Part of a small language model's weights.
Architecture: LayerNorm before each block, learned positions.
MLP neurons of a small language model. Each row is named by its layer, matrix (down: output weights) and neuron, and shows model dimensions 160-223. Each number is 50 + 10 x the weight over its row's rms, rounded and kept within 0 to 99.
A block is one neuron, or neurons of one layer that tend to fire together. Before each block is what it responds to, as a language model described it from the Wikipedia text at the highest values.

Digits, pipe separators, spaces and colons inside tables, infobox fields and stat lists, e.g. cell values like 9–15, "Genus:", "Nov|ember".
L9.down200:52 49 59 43 57 61 53 53 51 57 45 37 42 60 56 51 59 45 44 49 47 53 56 43 66 54 57 46 67 50 47 43 49 48 52 69 60 48 48 51 56 41 63 49 52 54 35 54 53 48 51 55 52 66 57 55 45 46 62 40 45 63 54 58
L9.down462:63 61 51 43 64 53 42 51 42 36 59 52 49 32 53 52 36 58 70 52 60 45 46 38 50 47 44 42 50 41 37 68 56 39 65 59 36 44 16 44 45 44 69 35 41 56 68 52 50 60 48 37 64 52 54 35 63 40 61 49 46 64 43 46
L9.down583:61 38 50 64 62 53 44 58 29 48 29 47 55 44 69 56 56 49 65 54 46 37 57 68 55 52 43 46 46 57 43 49 58 44 50 79 38 58 55 53 64 47 54 55 51 53 63 45 42 47 29 51 39 52 39 53 34 55 56 50 58 39 47 58
L9.down702:46 56 60 38 39 39 48 53 40 56 41 40 54 41 54 46 44 66 43 26 57 48 50 62 29 39 40 71 24 44 53 77 55 45 60 55 32 55 48 48 38 71 48 68 44 58 74 29 45 43 59 50 59 32 49 58 55 42 56 38 66 48 58 67
L9.down730:71 36 44 57 41 61 56 52 37 50 61 29 55 79 38 49 42 51 61 48 58 48 47 36 52 50 54 78 38 51 31 49 53 50 55 51 37 51 49 63 61 50 54 33 49 51 47 70 45 53 35 63 55 33 58 37 47 51 37 48 49 58 45 56
L9.down821:46 57 64 37 60 43 50 40 60 54 68 53 33 50 49 48 47 46 50 56 55 65 27 53 51 38 61 69 43 54 61 50 62 69 53 66 46 53 40 47 35 44 48 46 35 59 40 39 37 58 38 58 57 41 46 65 37 53 56 57 48 47 50 54
L9.down897:42 66 70 69 37 59 53 50 51 52 48 40 37 41 40 63 26 52 49 38 71 46 37 60 36 51 40 42 49 65 50 49 41 64 37 48 42 46 40 55 62 45 45 63 43 56 60 42 45 53 52 52 35 48 30 54 55 56 41 46 36 45 63 49
L9.down1006:54 38 56 40 49 67 54 50 50 50 54 44 53 37 53 32 49 43 52 58 35 48 49 47 43 59 67 51 45 58 34 62 70 66 62 49 52 58 34 41 58 34 48 52 25 40 71 47 46 42 42 51 55 61 52 55 36 57 40 36 36 54 45 61

Short word-internal pieces, often a lone t, in common words split into fragments, e.g. ex|t|end, tex|t, con|t|inued, repor|t|edly, res|p|onsibilities.
L9.down3:49 53 50 33 31 63 45 77 50 59 44 45 57 46 57 64 68 39 50 68 46 66 58 52 38 62 60 24 60 40 53 41 43 50 59 44 64 50 50 49 38 42 35 61 40 31 51 59 46 45 62 49 63 46 41 49 47 57 66 60 53 65 68 45
L9.down86:60 81 54 32 75 48 40 36 50 52 54 54 50 50 40 56 53 48 44 51 51 45 69 49 51 44 49 55 55 69 31 48 58 33 57 63 62 42 34 48 50 50 50 60 41 44 38 44 44 33 55 54 60 51 59 75 40 63 46 54 46 48 62 55
L9.down104:40 49 67 34 62 53 62 63 52 51 58 37 62 28 47 46 48 56 48 53 27 65 60 50 50 46 53 50 43 47 44 45 58 54 55 62 45 65 41 66 45 46 52 53 58 41 58 39 52 33 47 40 55 58 51 24 37 61 43 59 43 40 50 52
L9.down366:51 50 47 43 61 47 49 43 57 48 73 55 45 59 33 47 44 41 58 55 47 57 48 55 38 50 32 30 51 41 43 50 45 50 68 47 70 51 44 41 46 49 40 45 52 89 46 64 52 43 42 49 56 49 64 57 54 56 52 39 35 58 54 52
L9.down491:52 61 61 62 47 60 56 39 60 39 49 48 43 52 57 54 54 63 34 60 64 50 46 67 50 53 41 40 39 37 43 48 58 55 49 50 57 56 71 60 49 65 36 45 49 68 35 52 60 45 49 48 39 45 66 51 54 54 38 57 52 44 75 55
L9.down573:56 39 55 53 56 59 52 43 63 40 43 31 53 30 54 34 52 50 46 42 61 43 64 57 46 57 45 43 41 55 51 49 70 47 53 34 52 55 35 50 67 49 40 39 53 65 42 60 46 41 55 47 40 44 59 64 36 60 48 32 44 59 54 50
L9.down905:52 57 45 38 47 39 29 35 66 59 52 61 41 66 45 52 52 55 79 57 52 44 50 45 34 51 37 59 48 44 49 58 47 46 56 57 67 56 64 52 50 61 43 36 40 45 44 70 33 35 55 43 48 66 36 32 46 49 43 60 32 53 62 46
L9.down930:52 66 53 35 40 44 51 55 39 64 54 39 42 52 47 46 36 48 53 53 51 47 49 50 55 71 62 54 57 45 57 31 63 62 42 39 32 61 34 67 61 33 59 52 42 48 50 63 54 44 51 56 46 39 34 44 62 48 53 48 51 40 53 42

Early subword pieces of longer Latinate verbs and nouns, usually right after a prefix like ex-, res-, pres- (ex-per-ience, res-em-ble, ex-ec-uted), or word-initial ac-, in-, of- (across, initially, official).
L6.down493:67 35 41 40 61 45 59 42 55 41 43 41 46 51 30 46 52 42 50 44 54 36 35 53 50 42 30 59 52 45 38 58 42 37 54 49 54 46 49 70 50 65 49 48 58 47 57 46 45 31 66 56 45 60 43 59 36 63 52 56 62 57 47 46

Commas, sometimes a space after a year digit, closing a sentence-opening adverbial phrase before the main clause, e.g. "After working many odd jobs,", "In August 2009,", "During the 1950s,".
L4.down106:36 35 42 64 69 44 61 63 46 52 73 47 41 50 24 65 46 64 30 66 41 57 42 44 55 50 39 51 39 63 56 39 48 50 40 44 58 43 55 54 46 41 45 46 49 54 50 51 58 32 35 59 48 36 75 53 44 36 51 79 36 61 47 42
L4.down219:46 27 38 56 53 31 59 73 22 59 54 48 59 44 52 69 57 32 47 65 59 73 48 50 53 31 51 50 42 51 54 52 53 61 49 61 44 52 66 55 34 60 58 35 55 42 45 65 40 44 17 47 60 61 62 53 46 39 48 51 36 54 46 47
L4.down300:56 67 52 46 57 43 55 73 56 45 38 45 52 63 60 49 45 58 38 41 65 61 47 48 51 50 52 44 53 44 63 56 45 60 42 60 52 45 52 52 51 65 39 39 66 48 56 60 34 64 61 46 49 54 43 61 45 62 45 40 64 47 48 42
L4.down325:49 46 58 49 54 50 48 46 46 46 42 38 59 44 45 45 51 46 45 54 64 50 65 60 67 33 49 65 29 49 52 58 63 60 49 61 53 51 60 58 62 66 55 38 70 46 46 64 56 52 32 46 55 57 59 49 43 69 63 58 48 42 49 66
L4.down328:58 36 44 56 49 45 70 58 47 50 30 49 47 56 66 61 49 42 47 47 37 54 64 55 43 50 42 51 36 42 53 45 53 46 46 43 44 57 66 41 65 74 56 37 35 51 51 53 43 51 47 52 44 50 66 48 58 59 43 37 42 59 44 75
L4.down450:57 37 33 56 66 50 39 34 70 37 58 36 68 57 47 42 57 53 58 53 29 41 44 53 65 65 46 60 46 38 56 53 64 71 52 57 48 53 56 63 44 55 42 58 55 44 62 39 47 36 35 33 57 48 59 48 55 45 41 55 55 46 49 49
L4.down481:50 50 39 69 26 49 61 50 50 49 29 43 34 40 36 54 49 36 48 75 53 56 49 55 60 37 53 45 34 46 49 54 65 72 65 54 43 42 63 65 49 56 55 59 31 53 49 58 42 71 60 49 53 52 67 64 48 49 50 47 42 60 66 56
L4.down943:32 40 43 47 55 45 46 52 44 66 59 52 54 33 50 58 48 24 43 49 36 57 49 47 39 61 45 69 56 54 44 54 46 58 68 37 44 29 62 63 40 78 53 55 45 49 46 64 47 31 03 55 47 55 42 45 19 51 49 48 55 49 54 54

Pipe separators closing a row in Wikipedia markdown tables, mostly after header rows of sports stats (GP | W | L), plus last-cell values like 10–15 or 5:47.
L6.down512:59 52 48 36 33 46 57 58 37 48 47 43 61 40 60 48 44 65 46 42 68 41 53 54 52 53 39 65 44 39 45 64 69 62 58 44 45 49 54 40 53 61 68 52 48 57 57 34 45 36 30 48 56 40 46 68 46 33 46 49 62 53 55 52

Pipe separators between cells in wikitext stats tables, mostly after a number cell, late in a row, as in sports records like "| 0 | 0 |" or "47 | 56".
L4.down24:23 57 31 52 40 55 48 31 59 25 42 23 49 67 54 47 62 41 64 36 47 47 47 51 53 56 45 43 59 53 42 57 57 54 40 48 43 44 43 36 54 76 42 56 42 37 47 36 38 56 70 46 57 50 41 40 50 48 41 45 54 56 54 45
L4.down45:50 50 17 56 53 38 66 47 43 53 45 52 46 50 37 43 63 60 51 53 37 47 60 34 40 48 62 42 52 53 68 43 71 56 42 56 44 64 45 54 71 52 52 55 43 58 40 51 50 45 48 41 59 40 53 51 27 43 38 60 39 44 44 46
L4.down49:61 62 31 55 69 46 40 46 68 32 32 36 59 45 43 39 47 81 50 52 42 55 35 49 54 47 59 49 48 57 57 33 52 65 41 53 36 44 57 44 41 62 65 48 31 68 52 42 43 60 58 59 63 48 42 52 30 44 46 69 66 54 44 51
L4.down232:45 33 59 34 56 53 51 53 52 48 57 43 46 40 57 44 47 50 49 48 56 47 40 49 48 41 69 69 45 57 46 55 41 46 46 74 35 32 43 49 47 50 65 23 39 41 51 54 46 39 60 50 47 55 55 44 42 43 43 51 45 56 54 66
L4.down491:56 59 45 55 60 36 52 28 67 27 42 40 57 47 47 47 41 60 23 38 56 56 43 62 55 51 46 47 66 45 41 65 69 58 62 64 45 40 43 45 49 40 56 55 48 63 39 32 38 62 39 64 48 47 46 52 41 74 48 46 60 46 63 45
L4.down687:47 52 36 51 52 60 62 44 57 39 38 30 59 46 32 38 27 72 37 30 68 49 40 57 51 67 54 55 46 63 55 41 54 36 61 60 41 53 57 35 55 47 58 58 39 55 50 31 26 59 59 55 63 50 50 45 39 59 55 39 51 55 63 41
L4.down995:68 56 68 58 37 47 51 38 69 32 50 38 45 58 50 48 65 75 58 42 75 38 48 56 50 39 44 38 51 39 62 44 58 51 61 52 49 46 41 28 55 52 46 37 56 50 50 42 55 84 64 52 40 47 44 55 46 47 52 63 59 46 50 49
L4.down1015:38 45 53 60 46 66 59 51 41 51 43 40 38 52 53 53 48 43 65 41 39 51 45 20 48 72 55 49 55 51 47 66 53 45 69 57 41 55 60 81 35 54 39 57 30 49 33 40 34 56 45 60 58 41 41 49 49 48 55 54 52 54 57 47

First token of a new line in Wikipedia tables, bulleted lists and infoboxes: the opening |, a year like 199 after "- ", or field names (Time zone, Party).
L9.down47:41 47 58 65 58 49 42 57 58 52 69 18 46 54 59 52 29 60 45 41 50 53 46 65 51 54 51 33 44 40 28 49 35 51 53 59 37 59 61 55 59 59 55 45 49 46 60 39 34 47 57 45 50 31 61 40 60 52 37 41 56 47 44 61
L9.down66:47 45 42 37 39 50 50 36 58 45 59 47 48 55 34 52 66 50 23 64 60 71 46 49 41 53 53 66 47 59 56 49 39 53 42 57 60 55 53 47 47 69 52 35 48 60 51 40 36 54 49 60 54 54 55 72 50 51 49 50 43 52 50 49
L9.down167:24 33 52 52 42 56 58 51 42 49 49 49 39 60 49 48 46 41 71 42 54 47 54 52 43 39 57 34 47 69 45 62 60 61 75 48 23 42 37 53 57 52 49 53 54 55 60 52 43 56 44 35 47 54 61 55 43 51 50 45 53 68 46 56
L9.down536:47 38 42 47 40 42 42 60 57 54 62 25 33 62 53 19 46 57 69 43 46 36 64 74 44 45 51 34 41 51 42 46 51 74 45 68 49 50 50 47 60 62 64 61 46 40 58 35 53 62 51 49 45 39 39 27 51 49 58 36 26 32 49 55
L9.down568:32 51 64 54 41 45 67 40 57 58 65 39 50 34 66 67 49 55 38 48 59 59 44 42 40 35 40 55 45 40 53 52 47 42 50 49 40 52 53 54 55 54 52 43 60 63 38 51 43 52 59 62 23 40 50 67 55 55 65 43 43 37 50 45
L9.down678:53 43 47 42 34 53 41 39 44 32 61 52 61 44 41 33 64 55 64 62 57 64 52 38 56 69 49 55 43 67 65 39 45 56 41 55 54 58 42 46 48 56 42 49 46 49 46 37 61 52 44 60 63 58 48 49 45 50 49 47 51 46 40 42
L9.down684:44 58 42 48 39 41 59 44 46 40 61 28 51 43 50 45 62 64 65 55 50 55 24 54 45 57 47 60 48 60 50 60 34 57 51 54 48 65 44 56 50 51 49 49 34 64 57 43 49 55 54 63 47 68 62 64 46 43 45 52 78 49 58 42
L9.down917:58 75 55 46 55 35 59 47 71 46 41 36 37 47 42 59 37 49 48 44 46 42 62 51 39 56 50 63 51 40 39 63 63 39 51 72 55 49 60 52 40 41 70 58 57 56 62 38 34 43 40 45 71 46 32 47 55 31 56 57 43 51 47 58

Short word-piece tokens deep inside long words that were split into several pieces, often before the last piece, as in requi-re-s, constr-uc-tion, Warwickshi-re.
L4.down298:58 59 53 34 45 47 53 58 60 57 52 56 36 58 32 43 49 63 43 49 59 52 60 45 63 35 45 37 62 70 43 51 57 37 61 50 22 70 59 45 62 59 49 41 71 55 48 43 38 58 58 38 58 59 46 39 51 49 55 46 49 47 51 47
L4.down391:66 39 71 57 36 44 49 32 60 50 61 43 75 56 74 37 48 36 52 50 28 53 30 57 35 56 45 68 72 32 44 62 55 53 47 68 48 44 44 53 60 68 50 30 65 49 49 48 45 30 46 54 58 50 48 56 49 44 37 46 45 35 60 53
L4.down497:54 65 29 54 61 61 41 44 31 41 37 44 50 27 58 46 53 51 63 73 56 52 49 65 43 44 51 65 41 58 27 39 49 35 49 46 58 51 39 61 46 56 54 47 58 56 68 37 49 49 52 43 48 40 64 34 42 55 50 58 56 47 44 46
L4.down539:52 38 39 60 26 44 65 68 32 47 42 62 54 48 47 64 31 23 58 62 41 48 53 61 29 66 41 51 57 40 38 55 33 41 47 47 64 44 53 57 50 55 66 54 55 56 49 57 35 49 44 43 54 35 56 53 51 69 44 42 29 53 62 49
L4.down615:60 37 55 48 63 49 36 40 57 48 53 25 53 53 65 54 59 49 54 56 44 56 60 53 54 39 44 50 60 54 52 71 47 62 59 63 32 50 49 59 39 61 52 42 58 49 38 52 36 38 43 40 45 55 50 55 51 53 55 59 49 43 43 46
L4.down764:47 32 43 59 56 38 58 56 58 49 49 50 55 43 59 41 45 34 43 36 29 60 63 52 38 34 60 44 57 46 41 54 49 76 42 55 42 58 53 52 63 43 45 56 55 50 44 55 57 47 36 39 56 56 39 39 48 69 44 55 45 47 49 66
L4.down923:55 56 57 46 65 50 47 35 40 42 63 38 49 44 62 42 55 43 53 54 46 52 51 53 62 47 41 46 65 26 48 56 34 31 39 56 31 51 32 43 36 61 40 48 48 64 68 47 59 47 55 46 48 50 37 62 56 39 60 41 59 46 54 52
L4.down949:50 51 34 37 51 39 52 28 42 60 39 35 56 52 47 34 45 49 52 53 45 72 44 42 54 44 62 56 58 64 53 48 51 48 46 52 45 37 54 70 43 48 63 59 51 36 52 63 47 64 46 37 70 59 51 65 39 49 65 60 46 46 47 51

Leading pipe or dash starting a new table row or bullet item, usually after a line break or the first cell, e.g. "| 1 |", "- Born:".
L4.down33:50 40 59 55 47 51 36 43 36 63 55 51 54 50 43 51 50 58 45 56 56 53 45 38 39 54 51 49 46 60 45 38 58 51 53 45 51 48 48 45 37 69 67 43 30 51 43 66 48 49 55 53 32 51 43 59 59 71 55 45 27 56 43 57
L4.down462:67 46 47 46 39 52 50 50 49 44 43 47 54 36 58 55 42 52 51 41 39 52 55 53 24 66 39 35 24 51 43 37 51 37 34 50 50 50 67 48 43 53 59 41 53 52 58 43 40 55 46 58 63 43 56 54 40 65 51 56 73 56 48 39
L4.down577:50 61 49 53 66 37 36 45 39 56 41 50 47 48 32 45 48 56 41 53 61 68 39 50 41 58 53 48 46 66 47 54 47 40 55 61 50 50 51 72 52 37 42 43 42 59 66 61 41 39 38 52 51 43 49 64 39 50 52 51 68 42 41 60
L4.down591:41 49 52 60 49 49 32 43 31 38 48 43 44 66 38 56 45 56 42 32 50 66 59 54 42 53 45 31 53 56 58 62 62 49 51 52 45 65 61 63 47 65 35 37 41 49 65 52 57 58 40 52 58 64 61 56 49 33 48 56 57 58 41 55
L4.down612:33 61 43 53 64 48 40 49 44 40 63 48 56 46 50 53 27 64 38 51 58 41 64 42 55 63 49 60 53 58 45 52 33 43 41 73 48 53 67 54 35 38 43 54 36 46 55 31 30 38 46 45 43 59 34 47 37 42 60 57 78 50 41 53
L4.down787:46 64 34 56 64 47 62 48 39 41 54 54 37 58 46 53 49 33 38 50 34 42 43 28 57 79 59 59 61 48 38 40 40 55 52 57 49 29 59 41 28 26 47 57 58 57 49 32 45 33 50 46 61 73 50 66 41 60 33 59 46 57 47 42
L4.down1001:57 54 47 67 56 59 44 29 26 53 47 46 65 52 35 43 23 61 46 45 51 43 41 50 46 52 61 65 52 56 39 39 61 33 51 58 58 52 65 43 54 58 45 57 36 45 31 53 41 55 51 52 39 51 68 53 55 60 53 45 52 35 37 37
L4.down1011:64 49 48 54 48 47 47 37 35 32 40 54 53 56 50 43 32 53 52 41 48 51 47 42 40 58 57 47 51 52 45 61 29 54 52 67 50 38 61 57 49 36 56 28 63 57 44 34 35 19 47 47 34 51 64 47 48 35 51 58 60 46 50 45

Mostly "and" joining clauses or names (", and the filly", "Sam and Sarah"), plus single-letter opening pieces of verbs (d|emolished, k|nown, g|overned) and first digits of numbers (12|,263).
L6.down733:39 40 63 69 53 54 45 47 49 67 38 42 52 39 44 47 59 44 38 38 55 40 39 72 39 65 44 58 55 35 47 59 61 51 44 42 56 57 33 52 57 56 61 44 54 17 64 72 51 43 51 39 38 48 38 62 43 45 49 44 47 60 55 46

Sentence-subject pronouns like he, He, I, they right before the verb, especially after a date phrase in biographies ("In 2012, he"), plus final pieces of people's names in lists and tables (Fol-ey, Marc-us).
L6.down333:31 58 48 55 49 54 59 52 47 42 56 49 73 50 41 69 46 43 51 55 40 60 54 39 52 45 54 56 59 59 62 51 49 63 43 49 56 52 64 45 50 51 53 61 40 51 63 38 46 45 44 71 49 48 46 64 46 39 48 51 40 37 41 62

Fires on "and" or a comma right after a complete clause, where a second verb phrase or clause follows, e.g. "raised Apollo and that", "rejected the term, switching".
L9.down180:52 47 66 52 36 51 55 44 57 51 35 59 48 59 47 56 17 63 47 57 58 52 47 58 51 51 52 60 47 66 45 26 46 48 33 50 63 74 55 37 36 43 48 62 51 56 59 42 50 43 37 35 50 54 53 57 53 33 23 51 53 41 34 46
L9.down207:54 37 35 46 49 55 56 42 52 49 44 82 45 50 45 50 49 46 44 46 50 58 47 48 44 49 49 59 54 56 52 46 54 50 48 33 99 55 60 50 52 50 56 60 58 51 56 52 51 48 56 45 46 43 52 56 47 49 53 56 35 56 56 49
L9.down342:52 40 36 61 34 54 62 53 53 42 56 98 47 56 54 47 38 54 59 61 41 54 42 48 60 43 48 39 52 59 43 47 62 48 55 45 99 64 47 46 56 59 49 60 60 55 42 47 51 44 43 53 53 53 55 35 51 38 61 58 46 50 51 67
L9.down497:51 50 49 65 46 59 47 33 65 54 56 66 49 35 62 52 44 43 40 34 49 44 65 59 48 43 53 64 48 46 49 49 52 47 49 44 99 60 51 51 46 62 35 59 49 54 59 47 52 54 51 50 52 37 54 55 49 51 57 47 40 53 51 57
L9.down646:45 51 68 61 38 55 46 55 49 66 48 41 46 47 69 49 47 49 36 60 42 52 57 67 48 41 58 47 54 48 70 41 47 33 48 51 74 59 65 42 55 68 52 46 70 28 64 36 52 45 46 73 35 57 41 56 38 47 47 50 47 50 45 47
L9.down775:47 44 82 50 60 46 49 50 47 50 47 37 50 54 51 47 60 55 52 52 53 37 59 57 61 66 60 62 50 51 47 57 58 34 34 35 59 45 34 46 53 42 40 37 53 44 41 50 51 55 34 40 39 60 43 37 54 32 43 56 61 52 59 41
L9.down780:47 29 41 47 39 64 37 63 57 56 44 78 51 51 64 56 41 52 50 64 50 63 54 53 49 48 58 58 58 55 47 56 52 56 45 57 92 59 66 37 48 51 54 35 55 38 50 52 30 37 47 55 53 52 43 54 39 57 55 36 29 53 57 54
L9.down875:69 57 49 62 41 45 43 42 58 55 27 79 63 55 57 36 58 48 43 59 43 50 48 53 43 40 67 55 54 40 54 50 47 45 74 50 59 24 51 64 38 52 49 25 54 55 59 46 60 58 50 55 40 55 56 43 48 46 38 61 62 52 56 28

Subject pronouns starting a clause and awaiting a verb, especially "they" (often split the|y), also he, it, who; weaker on mid-word pieces like ini|ti|atives, wil|l.
L9.down127:71 48 61 44 50 27 54 41 35 55 54 68 53 48 50 55 49 69 57 62 66 54 53 26 51 48 64 60 40 48 57 39 54 64 54 53 59 71 41 51 49 53 48 57 32 46 40 64 55 56 47 49 37 40 37 38 64 46 49 66 27 43 49 47
L9.down221:66 54 65 57 42 47 46 52 49 52 47 39 39 45 54 46 35 59 61 49 45 26 71 44 48 38 72 74 64 53 54 45 49 53 55 41 45 55 49 40 45 47 37 49 55 48 65 44 59 56 59 43 45 59 30 49 64 39 40 46 42 56 39 51
L9.down281:45 32 33 42 64 29 56 46 54 47 45 44 62 54 54 53 64 36 65 54 42 57 61 51 52 43 46 48 42 47 37 50 40 34 48 48 57 32 37 45 62 54 59 46 50 62 50 75 57 63 41 45 47 46 66 55 46 56 60 52 38 43 50 49
L9.down375:55 56 53 36 55 50 52 41 34 45 58 36 56 60 50 50 46 52 59 59 42 50 64 50 55 45 57 60 53 60 35 61 54 54 48 60 29 63 59 35 63 36 50 60 52 45 48 48 44 46 54 47 66 39 52 49 52 32 53 45 32 42 49 75
L9.down473:49 45 45 44 53 68 45 48 63 60 32 54 46 49 54 45 47 43 63 55 46 42 57 62 56 52 54 47 55 51 39 56 73 53 66 69 69 49 51 52 59 38 56 68 49 50 48 33 44 42 53 43 55 52 55 48 51 30 27 46 34 65 73 66
L9.down483:54 47 55 50 36 52 51 48 51 70 55 42 48 50 66 60 71 74 32 40 44 59 58 46 56 44 66 60 67 61 44 36 32 55 54 42 62 43 52 48 65 60 51 56 57 45 40 60 36 46 56 47 46 51 41 62 46 78 50 37 57 49 57 38
L9.down811:51 40 46 58 28 60 48 51 54 57 45 68 40 51 71 68 55 50 45 38 58 31 46 46 55 55 44 46 44 41 38 40 48 57 49 40 35 55 64 36 53 75 47 46 40 48 52 50 54 40 69 43 57 59 62 51 32 53 54 44 41 41 53 56
L9.down876:48 43 43 57 23 55 59 49 46 48 45 38 52 22 50 55 36 51 55 45 56 35 59 61 53 44 53 46 52 46 48 56 54 43 40 44 47 43 49 37 58 39 53 40 52 46 67 48 41 55 48 62 46 45 49 50 34 62 57 43 43 53 45 54